{"n_layer": 15, "d_model": 576, "n_head": 9, "n_kv_head": 9, "head_dim": 64, "d_mlp": 1152, "vocab_size": 31726, "activation": "swiglu", "norm": "rmsnorm", "norm_place": "pre", "norm_eps": 1e-05, "positions": "rope", "rope_base": 6390.0, "rope_fraction": 1.0, "qk_norm": false, "attn_scale": 0.125, "bias": "none", "tie_embeddings": false, "parallel_block": false, "init": "normal", "init_std_qkv": 0.0189, "init_std_o": 0.0, "init_std_up": 0.0189, "init_std_down": 0.0, "optimizer": "adamw", "lr": 0.000778, "lr_mult_qkv": 0.5, "beta1": 0.95, "beta2": 0.98, "lr_head": 0.00469, "grad_clip": 0.5, "warmup_steps": 256, "schedule": "wsd", "decay_fraction": 1.0, "decay_shape": "pow", "final_lr_fraction": 0.1, "batch_tokens": [65536, 131072, 262144], "seq_len": 1024, "doc_mask": false, "train_tokens": 1164000000, "steps": 8265, "dataset": "wikipedia_en"}
MLP neurons of a small language model. Each row is named by its layer, matrix (gate and up: input weights) and neuron, and shows model dimensions 32-159. Each number is 128 + 32 x the weight over its row's rms, rounded and kept within 0 to 255. Numbers have three digits each. A neuron's up and down rows have the sign that makes its largest values positive.
A block is one neuron, or neurons of one layer that tend to fire together. After each block is what it responds to, as a language model described it from the Wikipedia text at the highest values.

L2.gate129:197131155167111106119132103121181153147129106110204129056128106197107147152150090125120091108195164140091114196056163098231156068103111160117120094133140170168085129095143184064144140119142185150144115110096140078080128161168139159124093140165136125133156133080107112120098105156118092154117081072043156148149067133105190138092124142128113058105176106118074102096148118138133135131145
L2.up129:117114109146140122133085192110130143123111101051219145115083173153167143048121085153156078106151180113123089169065129092141156142125088142144149136196134123139132086097171151135099189115133066131158107133101161102097164167131144149177089117146189128141121116154129085126124127154165118142121141075093142119130073135141151120119135080197132133114138140175097177077156157159107098143092
L2.gate1071:145180203109103115187090126062178137110131149123187116079143166174161166178101104106105054098087075140121104143115122141168084155144174158128132138160126123192103141119137145075150175134192111147151131073132124106170114147107076122102076093155180089141085155178101143130136139172130190135160089143086141111142169114101109093100087143121153164091112099115129082123143140159119145121137
L2.up1071:130105132182142125143120128128119089121068130090122115074123156133136146147205119158091124098140152103147107151083142145134162131154152148159167112091138158111122112110191073104159136134061113148117126108137173119126159161112096092127161102178170144147050129125136159113123123167138104102136088098099113093117137191091109109136197148175154175115117093147113135116154185128074119107173
Responds to: Sentence-ending word+period

L2.gate463:090179149168116133099159083090167110135145112123172128077123167160160158131176072095118105076159140141111157115142114137138137138147165170072161085144138132128095119173124184129118126165165177097116124146094166087152083176163162118122167149177190074179139122085165156161096118100064102123134130164144118121193118141145123159110138123102072122098140150130174119135086109088150103080130
L2.up463:155149152079129143146122165108141103105109047109129093096143132099163160150157054088124091133137154099081144215103216112144126122157125152102117112164103150146164110148141078140160110094123191169126108136136132105127143172119138173134138157132124154106168179090163129119097145136131099166157175157194129104123119147139150172121140148147047157063136165181078136174080082138106134106073
L2.gate1077:100152163108065188111154102132122133104106104154117162102187135129144133132081151172093123128106103156108132148170138155159155112159147149103164103144153133134052080199110138141127129133133169155139123153139153091122129128137185089137126149196158115149158152087100158130090172143096162154100116184121134130124120153171128135111085107114095135099157134092084122139105104135104155106147
L2.up1077:130107188098154208143129138149103095098125121132091133095169110122168139152131213125135126142115108138101112146163128140124110124174126124091153133139133118132089126180111123155080131096119169164128107173125109054166148128174151118141125159158143133109162160066130128128101159167141127168143150204185141132071127158144092155119070114115090177124149173113078117133093123122080160168165
Responds to: Learned word-stem openings

L5.gate71:079156112130152110078171105115096165163154172142116020090132161187104136143160067095074107155123167166117168149074148128127064155174147168105153097140163131148092091121160103129131115137143120100112145083126141134142145153085074101124124183160157146129091188134110183120103099160161165095074166155165128161143122144122166151133129033129107119201154106126122064141077060105149106153111
L5.up71:119068225124125129152102167096080109176111125134149174172117136138116093085128126121119137114140132155083096096116154059157111150127146104149160110191163130117132185139156145123079133117086103148144148171195095170094131130171146122163159132115104106131097192136091171123158131076112173141155129184118141138110147097163195137141146154166126086108124160124092113102156073143132179169112
L5.gate275:114154065108139136055113075131128157105130146090167077187214138128097099113065089122120197109151149115118191150115127084126104112124123149178166126109048159109096137178144209093108115153131178122121109116076158145142097173117082142112138151160139101226088127119089139132093090079169141112141141112130135148166128121093126176096126084154131099172143131118143081137068092117153119109126
L5.up275:105175119075100144115158128176124159143105144102087117220126174133149143157163075056124159154167136080141158136134088108117103129113123134134187151079118144116131110144195125177105139136079176144115105130099158146120148202084150108133120114126056105139104159076044111111110176096121155101127118144115109094138158148073127143097102117099077119142171110141152122166106068119133104151115
L5.gate564:135123125103134115102148105120134140183152166153162145138158092114112137193101095154091150139130119082073159108072049120116077135150145133175161115113154184117097099196160137132124172146170227123186106130147112162110085210121120122073094159152183078165093151101172149105136125119123138140158177107143121093117191109153133174119053074156105099075163116150111103170148143159126187173066
L5.up564:092185094099120166121167171070161125203177095165086125065148128138095111218097087185126077182089134113044145129107111110145141173134139090124095087099130193111159112137153085168132142150071139184132106101172171172111132103154133142164107087046129114135095161085062150102145121052124092133109093193102144175179172175142116192137093172133157091131117124127106133134074047158141160145096
L5.gate1012:129120154122124074090128091131149189144053099158121143106126133178119144155101124106128152151183160182089172077143128118163140107140120094142162075090114142131096124103130114118136143117086093126123106153077146080121163188122138146127084133140186122097169146089109169097157118060105114163085127129055135110147069146165110148104105122154034105064130106108133148102078080154167144113131
L5.up1012:135082093136083116117135125083107133137121177193195188144129112139114111106080206137153158110157076069111090145119144121140122130091149150102095102090119123126153174127125120143131133090118136114113157071090133098133192179113222127149168140126153121069106164094159108110173121129157112161059095141091123080162105147175109134159199098143128113135179119155117157124050184164149139164141
Responds to: Structured article field tokens

L5.gate83:098107181160133164110092131099148126134153104088123138107093143146093137108112112122123136076132153145088119191107148093134160133133128105083129111130171154129118162136181153127137098112170118126173112143160123154123098127084181213147108099152173180069090191075123138180106089132169130141110107118153117109167068143117181160117129127148160094116140124124165164177127082139127151149151
L5.up83:102139111095181125127064138171109140150143129083112064110130106127125149150143153098085127097101183122085071201080126108132109110140137085086135142113112173139145128127171103098129086118176127113159076113121157151117103103143106159161113121153106139055086183068146139170036142118117148158121126104124145106204116165125170104129133113106142090125140091163172142141115089131142125103095
L5.gate219:107146185162135064083152060122213157135168167117155140125097149165070191127088127128130146158190169165094125104097146134135147134084123151087112089164134120128063118154168161107148114131089095103146142163114131115147144137122204106114150157129117070169158129107142112160094094109047125144099145119122154070143100114148144137125113216129055131093104118160106123113159148106128116073109
L5.up219:095091112131146145168133129122116117100127078105160122135131155119123185065125118163158118134097154173130105126157184146111168146110141094109130136100094123129110134075090146159150158097109118066159158134140116128176126199102048105149070146164159128171078157166138181149117126095139149088117140140136159143123108138096157107086161116158128109217106138157132188102153142161102080075123
L5.gate435:147109143165110109134056095104143198130101103120172108075121160124113163137182135120151134111171185161132157141078165114171108101065127135192126121101148143138090099136094136140126079131140096179148123127103147062110171157047168130114102127222117098184154176060136138106134088113165208099137165087097133115141093085120119116139149112109079084168172166135066110102090103131137111094131
L5.up435:092156050136125123154139173125153106170163094147091138133128131074136135155131022122114116098090146094144174109106175139130144107158141107134150127082134141073160071097146089119146159147105101124150141143159129157092084108121079103150113200090122113119123067114108138178116123227116168125102119107102159106115174125124134135135110109121122181141120137130146148197149113114135165181175
L5.gate734:098144156128213092092114103154193153129159140145127121098150140165124120110161103097150181110125123220139161156085099108144104122105122083127161062141128115156076077126141120200104079114138163101148095110115168125142099144119097187089153159139138096122133139099120164140085090097092130110120123173098142141177129177106155189141176127067112102119122117132161150143157105119101104203112
L5.up734:030108111134125143122130137106144114146157107125093104151183156115091139158159092132050072122138128121228157142108126118138149141151119193096138147136093197139131127131191114120075134154117143128131080125128139123133093112097125139122032108058112118123129141115108100122140105107186119102112126161133162124082173093147149133116085109168143196183075060130110117137133171109138176120129
Responds to: Line-break item boundaries

L3.gate7:134187122125122129098100126124155157103118156162147063160176131136129099163126085083114161080176114136138193171057151084194094133115172146103170096126131139140044081155164148148200087113179162103142102162109171162190151189105129104103132159129121099160150139155105117098086087133162184127147091082090157172206104061121157145142168082128061162118153125097139119122099104083127097048160
L3.up7:153177109143155142128110051116104189143098137095105120163119096094099128186123062122105129113071104147135106130131151093147173172101073181149163128105109117162123126135158167155163070142169180118133115129088136124121209116138133059078107170148122042176142175065084108119138144170164168139093158072161167130105119144043151121148103111097112167052105140121027127136123157129145132165095
L3.gate193:120143081122110065114121117091205200104077125159133112062150184175113115173119148092124131146235180150102185165093161117197069105173171152118117126132130111138107127182178108159176088150118133099174091092107156121158128166143150113135097124134133142117120143113121158035123129089126183128115143110124162092153104062148155127145120118109120138111125100042087148116136095115109159087092
L3.up193:120099101066180109191128137175159111187182158161126069094102112096093158145115187178091090136136126131133125152093083106146150128174126129148132159123106133104164131146126131078152135149154151116144105151158159138088138122132138084087162115129145103113089145131159121143164074066174144172155120112129138148118124124116146135144156104150094087088129128121114130173135049134071140093090
L3.gate234:121177142094120094082123104133128173108075133112138103093183160148077137153102122140170096157168126137140154136097111125175111155112141152148188071123080131118074090136099147082133084154164209079139148103060141129167149147102137149086125124165178117157131169097082159091085073131144137081096128107149138143186077123160170160135129089137125154108209166147110148174096081127109153096105
L3.up234:061114138142110116123139201085145124157141087102127068108143188100103147120119078164132142103168155119182149148099101083090107152131152104160108140130051135124146153128138141133110141146110168142129121144162139096160064141123152102124186139102129142070095180149180117125147106053177132073124120170129091132163139149117203131133146155120097135119075127120143143092094099102096106153109
L3.gate479:164181104165071144098129114128149135118139158167109083139226135208115154162100075148144133083147120166081114095134118169131121117131107182086084082144130116152062148148121187155153139172125128132132143125089107162150129150150187108128184155116144115097129149108129159116055120087066188130152111114078195111118121066150136175145081066144098129119165195107143122179112093131089129046140
L3.up479:179083098119135142137153138132121086145103144097129141154142127140116145120150136154113130172139089125074108065148143162094121089134131119198095111102115175171054114164129176144169095150130123087111096103126141112164081097107127170124127094143134128170115192138092196159121111188123156071138124116118150134162056141097147133094177122138191169122146116080141239132100119165126137152119
L3.gate837:152119155107094112145111110104141166118118132141163110186183074132163068119115131123165131120144179136128144110127173098135157132108193069128139130152122157137103133121120143203093068146124215119155133176110132127153181159106142051124203131062147049153109149121143101096076099140215173131102108129116104105087116118115131122146170116114092166183134191152146175133167093143145146093146
L3.up837:095173104123126102097167120140153113116080150195121104115111210147117164134150100087153132138150113124122106169061180095156157129131123214093107096126124092128114096158132071172171129149155123093140185123105240050124111127105129113078099127183136106121184158075119143145094072100141138119112147136076142128173071105153145169150160080118117068173158109084129111186129110116115123120179
L3.gate981:106141116122114122109167084138132124123076137158166076104156090133125175156134120131124166111170145126120147129097145103159140111145173160122104112144092154155084102171144107142199068131123156088137098122093164145149111145120180097110105126134133077248144178120159179098127080083109229109145113095129151093235122114166171101138176109072068144109200135104088127158133075122116140080148
L3.up981:069057149139136129145132139109098114163119114193142038155182132093125111175166086140125084153161148117122144118124117139105157101137158120112154152210081132134115104140108116148161053115107115111152137120127151080072110154102160099125171172065172115100092106114199175136087090114152163106138146099101130137128127143105160142146185146142121145117137182110070160074093073119092160111085
L3.gate1042:113116134137087106095103128153163154091132148155136078115125138147132191146106059115091076124118151088097158123105147134137100075140131090115124091174126098114107102116172123101151149102172154096074138083114137092101131160130068145113136197147131107113119114135087150124082111143084105120131060127145144167165155135100128178130114054097075087141154125094105119085126086074088123111181
L3.up1042:212104128106110142063119143142193119133126161192115137034136075108137167152083073167118107111121078089177147152134137159133156153119109076169159124086082083088148124096117118143103146111119077144152102077036088133094103158151096134164100164176166118158105138133148191123107135125143102121142126053128046096128175086135157169096122135123150132098134155125185092140137147129142141144147
L3.gate1117:077171186162162131094093044180130160131111150144136109108161180115145151149167122070122160120140119121090125185100124097154136131090135090081127083104095173114137106193146104121194094138136132094132091109130131085118120162135143160112169146169127067107180141066009152121074067137121142164101090095114136114151134095103146142098145100036147164140165116126101154163107039127143093129126
L3.up1117:123144160118137151145126118143153139165134081151137152122171106135128180162168125105104145126169126113146124170118178113166115080112107114124075087099086148125180119144191112155142176147201177116128114142166101131108117201177160189139116141084140087087143113063099151065136110138165162125083084113115115124109194085064125171129142127122191113111110128165138123166139117144159113178145
Responds to: Line break ending a unit

L3.gate260:151068125122129147142127157134085073175193108103178154149150108113129166105092143148136178118104106098150094101163151122128092175096151079109102111145114138098126136148175122146142118095140129165134100157113081116091130068162156117129173078106103186130064145124179131146064131153128082116158187112155108102111136163097128105105152180136157183194149160206129138129139155120096152169151
L3.up260:038088198158149086101060125118148151124120113114166099131130099096117163122096202164146128081100164137131095139127178061101104136110099138141132091116079140126135069140147163126141125123150091150114153142132125155133116105130154100077124168064078137178073154118108126113167147118095089137140139137149136172170116102107162095122123125133110129147058160107173195130096116094113206140126
L3.gate273:175089140150114139171116141139092146131159142149166135120147120159109147144178117140139060091116167148143121160127146068192105041061151131147116124140125127144132113098147132132193171090103165146144066103085133166114152135162132121131110103141157132106124150082082130124096124152160111157141174090115120153134102167073197102092114154148107075079136152136108141124152162082106173126146
L3.up273:110108117114128155132094138112076148077132151154173143113070092118108114123156069194171072095068176138104081174090147039172098110063161112095127123149102128116125132089189102142156156081133100144129060129106147123111170162171135166152079058138149129096143116100093127116134149175118117157140149140126137088100120181082180125067124167126139090108136157143097177122153135145117163146113
L3.gate471:150167098095085151128079151095106159077103128127074078084146118143108087095118110115160143109120120141127105063114164106147145115135143150122138116089150078067162127101153142070081091143153121134168142135127138130133128138174095082162168133089113093095146155114169100165171141169133065093156153072151100072152057109145084161077124153086110130110093130167128165151149035140109196161101
L3.up471:122173156133161093140121131188169172136087173131143134127104151153146130078064118102066153101170177143149195137144095149155120099103118163052098165082170169125101125148107137103215140151100168068103203131125169148163169159051147136107101176148157099159156164124115187042102039111082125124112111130123194156146148128128107085107106127102104087151117096086086046116114133139149091139137
L3.gate567:180130147170120103109168165140182093106140187060153086124103173090164106129154128180159098156100194158093075165099136081112161123160115132113172127111165104133128197129168113134062161111179074132107139129064098161083103171111113150149076144181203124201121090191113138085157075095095119166071115146105123130135051132167127114092130118151142124111170099152157206173168120127145136119159
L3.up567:143133145164103195129076126098119151138105096147160167108129091206106145158109080112103128130182146146164094103073136086189106094109098159090100095093121150183112067124162165130165174134071131089127159167129114044160159115141166118114083109145174118065114148081115103169085132136088144141130121049057144121151103126085162146151091139141118098101113137058126119083189120119104145094103
L3.gate712:135071110140148140062193129100096107165141071150125113102129105166156088123172130149128100157142153163061137099099144131148147084097165129096145180082176145137128107129151074150141145112131098083163113190054127167109153134161121108107114140097173150177099125134106130096112204111138120104150146181094120122177126150163120077139158140047101143158179164116076050144081188115141223129122
L3.up712:140087161144107174123135126051094123100135127132157141117085115063200107117109118210155078131065140135118101127176139079095152099055173120123122186118119125101143131080125093141089159094113108140169064177113070144102101118122169125119104087121167171137083072138135075118157177090141110095183180136102153112118142183158108057101167183127115138095147170127105148073144113166089124163139
L3.gate846:141116136133107122124134127105100144137180162092141171116160228104142101154156119156151133170098134124125105149159093105154136135111189111110144125085129133127116181157109124077139170060086089155106108158102045121098143097093103157188170061123090132119101107107116123145133150137142151139163153070148109115137139226164192104138183224174135181120137176127080173070132150122144126178126
L3.up846:200087071192114134117072103145133122111139152129080084107150065155122134122165114120165123145109072142125173182126114171151141107136135143126170087155230119088088096106120143115083141180142128117103158127160136098103050102188176086123071059104108120151089152126116168090123122135142089118140163185121107190134127059141142149120129111176055106107096114162137122165145101154098149117140
L3.gate914:112078125101125195186116117089075168131162152109134134161102131067051123078135112101133109157154152094117099108192086189124109157125099099106128161053147136137105104097158079096130167134109130133133105158129042125104094124077141129124163131129075169113139111114141105135202093133109109161170156185110086069091155151058142118137151226142131109154118185141078123091069126093128171173126
L3.up914:139129122091121133099078100110104176081094151117117064157158173123140174088202118091099176141087125141134141155118084152147073092126068100110137119081184157106074100064141158125101163141100147169112089144116117118188160129075098122088126095125111177129114110117128139063102086099148169129127124166110088109125188078059128155092132129135087136160143138102091127082104127128095168134147
L3.gate976:141122158151147132154083117141094149101150130167164134098110097166143161126136103153162070046121142175128154146067158046226139120099131132121107128126123137137130137131132149119145122093111182137118089121110143128192131132121151069123093102104155142084106182045084133094143136151138124176176160131106143130128055155083202113114136119136099127095142141106118143140124119110122166112139
L3.up976:144068141106169181195091148105106156077154131136145142093054134120125109124177105167154068083096187126143114121104165068177102114108146098123122114109117126141139114114149095146172140083089131165150090170102138135172135112139162094162090080130159185097098137071091097116137157180143100171167137110106133120132102151062166084099162201122123103113139149150115217109159139142080155136088
Responds to: Sentence-final noun tokens

L5.gate196:164090117128147153161122150089095130090157123096165105081139137119144138189155098156144073120110175104125074146118146100177115130115127107142111179110091139166116110092130099122136150101123113132172105138117084129110131136113192113160110086156176144101104146081106078108153114170117135092161167067135154125121113177053133092080178165189047116117148123115067213079151085125083125098097
L5.up196:130148157172109155152077082098146189120071102180187130120114133171117128089087084140161118105137224150118131158131145124206133090140133149059081073130122135114093092143087135107188152119129136132163115109127136097165079131129159131103103122173166116115163130105105122121115159182095084117107099128109191122152062121107189132072083146100124124079140137110160126130147114180156087112155
L5.gate572:147142152153129150132146112132139179143074108113174128143121110128092091114140116093163093051122143131092117174123160153194179084102091196052125079116157164165118126148079111137160139074149195125156095136059142105132118130113120167108110149156135100111149180107084133109111184163152124155110127129074132127202134106139212131099153160126109150082122163068123134091105091198128119122171
L5.up572:160097149137160164179088143143098127101151089114135098124118169109177085132124141125155065119134157144135105185124163125142150119099108137133128133078104165100154145084138057096116155096158114094157096174126086153121078118123151099178067115155139135070116134153163104116187139172172085105141147118058127152125122154081119090104141171170072113157122129120138199103145104164106130082140
L5.gate736:162135150129133136163096095093139163114082104148170114137127130165107119123145092118139113068129208122120127121130137108194147060094074157090100099121151185125117115143096135114165127057132163118121091142103125116138120124097164147131112123163117100104141182086080105144096127171139121133117165127101184084192062119108212117097126170115089109087093141123121132122133119255152150103144
L5.up736:169088115127135169167080129098119165104134107109167106113136139125143121136127119137143114081136187083160085183134148074176125082093115113119123122110131177139142150092121130123157185070168101145170082181124069149128145134131168145157082079214154152134096149104105087116141155165147111105157165103099166128122127171086146094075159151156122103090133148139132190079181142186125124079092
L5.gate908:184103142134144179183104146082108138117165083109194128107136127129110142155139127136139099102132171110121113164119186037159154099106140111135083124126130120137127120101143106122162182083110113132140101159111110129121142136122182128133090083177148149093098165089116075120136112138127126135155155116094138119105103165064150115078176120172053116130133122137096192114122112131098152127080
L5.up908:141135177125111127189068112142137181089098130151149111133062141142096105072119073131139123049137201156147125144084151092187142113091092141089162081130104167146111121147079154146172107087141145095160073132096157065127101133098153130154106115189150105107167168081116124102130120167114118124144100098096181091161086126149175086073072199107116138104146120119090145102163130179140080105144
Responds to: Sentence-final period

L3.gate379:161170147197130130129149140130112205118109151166109130151099092114138215121110119145084112166171176114165149124100142113123165158119131152144106107060179123085102168108158104209109140157147208105083150191145151112092109168096163168123154165121155090134112169150092118137040074148103106157065163182123152092126126137135169187100085138135151200093091156166056127165091100130122123105122
L3.up379:147119114170108144104105137136082132147151139137130148153078078070122218108117140148074118156140076070162136136066112124114157147091099099107060115081083110101133140121161120184151166154116166129117200211144117120109140132141164174150131150167100157156105129169144096132125121197105114152109151186219123113121126156129118130074074133192118154100100164129104117154149157142089163142183
L3.gate406:133209166155113110132113080125165156148156134131088127094142108188153114065142128139119089115206103187104178104098122104124052111165141156105119071119121124101122087109130140146188164167165167109191135120188122108192091086080097155125085064148185112156124123066127132132111073180096119084101136113123120110181127120099159128129098107085128166106124099077172165162142167115159089158146
L3.up406:141145086142102126136075153064120100169175220136108136117135118119115125029148135206133098122149096136153109138132087110149098182092090129201126141090151144099131113116129180056145128148085062194112163100101124095121111146193098152138050104127137059125212123113154120164170170205140105103132169187123135175154121130128161164159104162151167152135080119116097186129140171123161159095128
L3.gate481:140221154121135137101109076134150132141090123128142111125175172156068077137148125168140093128177133166133161154099104025149081133161161198115120119110122101161046146169154160153086108124243202118133143073062209102159110221118118117104100136162126156144181125151068134118145158137144114059129118115091137138129133126153139129142119063144113118145115102073148088151125137072106166145110
L3.up481:146139130133145128134131131168086106158168201122074134192051101137088116192132127124189171135099060156156138190139151147133096121140136104118122125125163132116134128098106134070160177162119205148098093134100104160109101166134112145063110067144147179126151087159170083116106152136139114166129110073098116090138151148124132110126097093091061085121174110100098136188104101159071148174155
L3.gate509:168153121129124149099136091064140119155128137182129122116128179121123093163134112134150119103136117126106184146158112125187097126118135159070086120146145075089138171162124152140120143123079132111122111201109123128183137158181203148108102091158205107103161120066155151182082147157111118155091140165121181123129070090187090138077104112160104112142156103150120076104088054165166082177113
L3.up509:123101138144105149096129090121137108115166198116121119070113173117171191108196160106159098147094152143131115130120085184120154104150104162124134117111145102076149101141158093174122100088095140138092152137106170151117116158118135104146121125155097110120158138080121147173106144145069118090119105169146106187116104145160156196099053164119078140128144169171096141122046083090115111108109
L3.gate543:106136131121122124097099095127157140157104170131115091113146151129144108152144082145141059159144151227102173143113148175203105085179126113103145108110097147142114124221168111081120101156139217138140095069097138099159072175113132139057119136162113105116130121131127162160157147110141136131072111123128092148100095081160162164132105082135073102116136115093096107073053103134133142121099
L3.up543:117113131112175100108128091121079167124112151116127118134134107109163077175121160146135159126130113177111144155137164155137128111085171164186165154125074177119121143133121126163108073128132172043110112149102125106128133100174084084121111116151103107102082144086076143129118084110134104063156169081152134167126112162119108141164179120135090135151133124134069132092101104110125140089203
L3.gate724:148084186141135141156164068170108140170101059166135176124116092144123152112113132061131124099148081137104177090146142135126120158085110129132144167177185101173079117171118147128138072066153122169108119132135140174154130088132165140133195125078156101106130129111095160181140074142089175112136179179119189062140128096146167157100074119104105178051107140123123147161145136128108130104147
L3.up724:149088155130150174151154113176121116189129077172109170134077092116140121115067135118151120152116059106105133077161119147065112161090084098138132165191135113148122140123150148144108132066129147144125144141162124183110160078118154147173211111090113131098083108115114152199141103161093133128168149160157182081100122111110160143159107156145129173059102157119124168161157149104091143134182
L3.gate854:110145120112121114112079102125137148211090124182129108102066114104119161124105154107137132123138097113133174150122116126178082110140099134131137090055123117140077169161131120103156109096073193070061156101101170140153087131127241150076127147097100096186140092089055179138095122162116134162110078092150154136177148130151086151077099083073120140083124139191095135151093083096139087116089
L3.up854:130129057111124143170070134147109163196087155082098131168092084097100156137136138150118065156123097087131124123164120117119116135133055143131130068087130121146097190143167174132160150106043175122086167114096162157157153092164196209113169171100080146169109077142092173155118111165120113179112104103165174107162154102141101144114048122106162164114095120205098140130127124118116141146121
L3.gate1144:134174138108194109119164108129176193158165158159104134082181138140113162183109111114105144162174138150138164165061132146213118148145126145088169081121142114148105094151118155129213132104112169089126102114123136155139115153125171135140137171168202135174149115097096166143134110148114119159057104122120177170165046167088123182099061070129128124102113121088100119162087110123091114098163
L3.up1144:124136131081134161141148141147105104116145131127123114113149092135116147122149085146132213104143102088123080115093099155114108135109143169090125098097129125103158162184203142134130132120105098170100139117121147122119115168156123134113148153168154080132122141201113122172168114104153088193087159154154143127114096122124139080126087139139123126109133118103056113106135114097113254143110
Responds to: Squad positions, word starts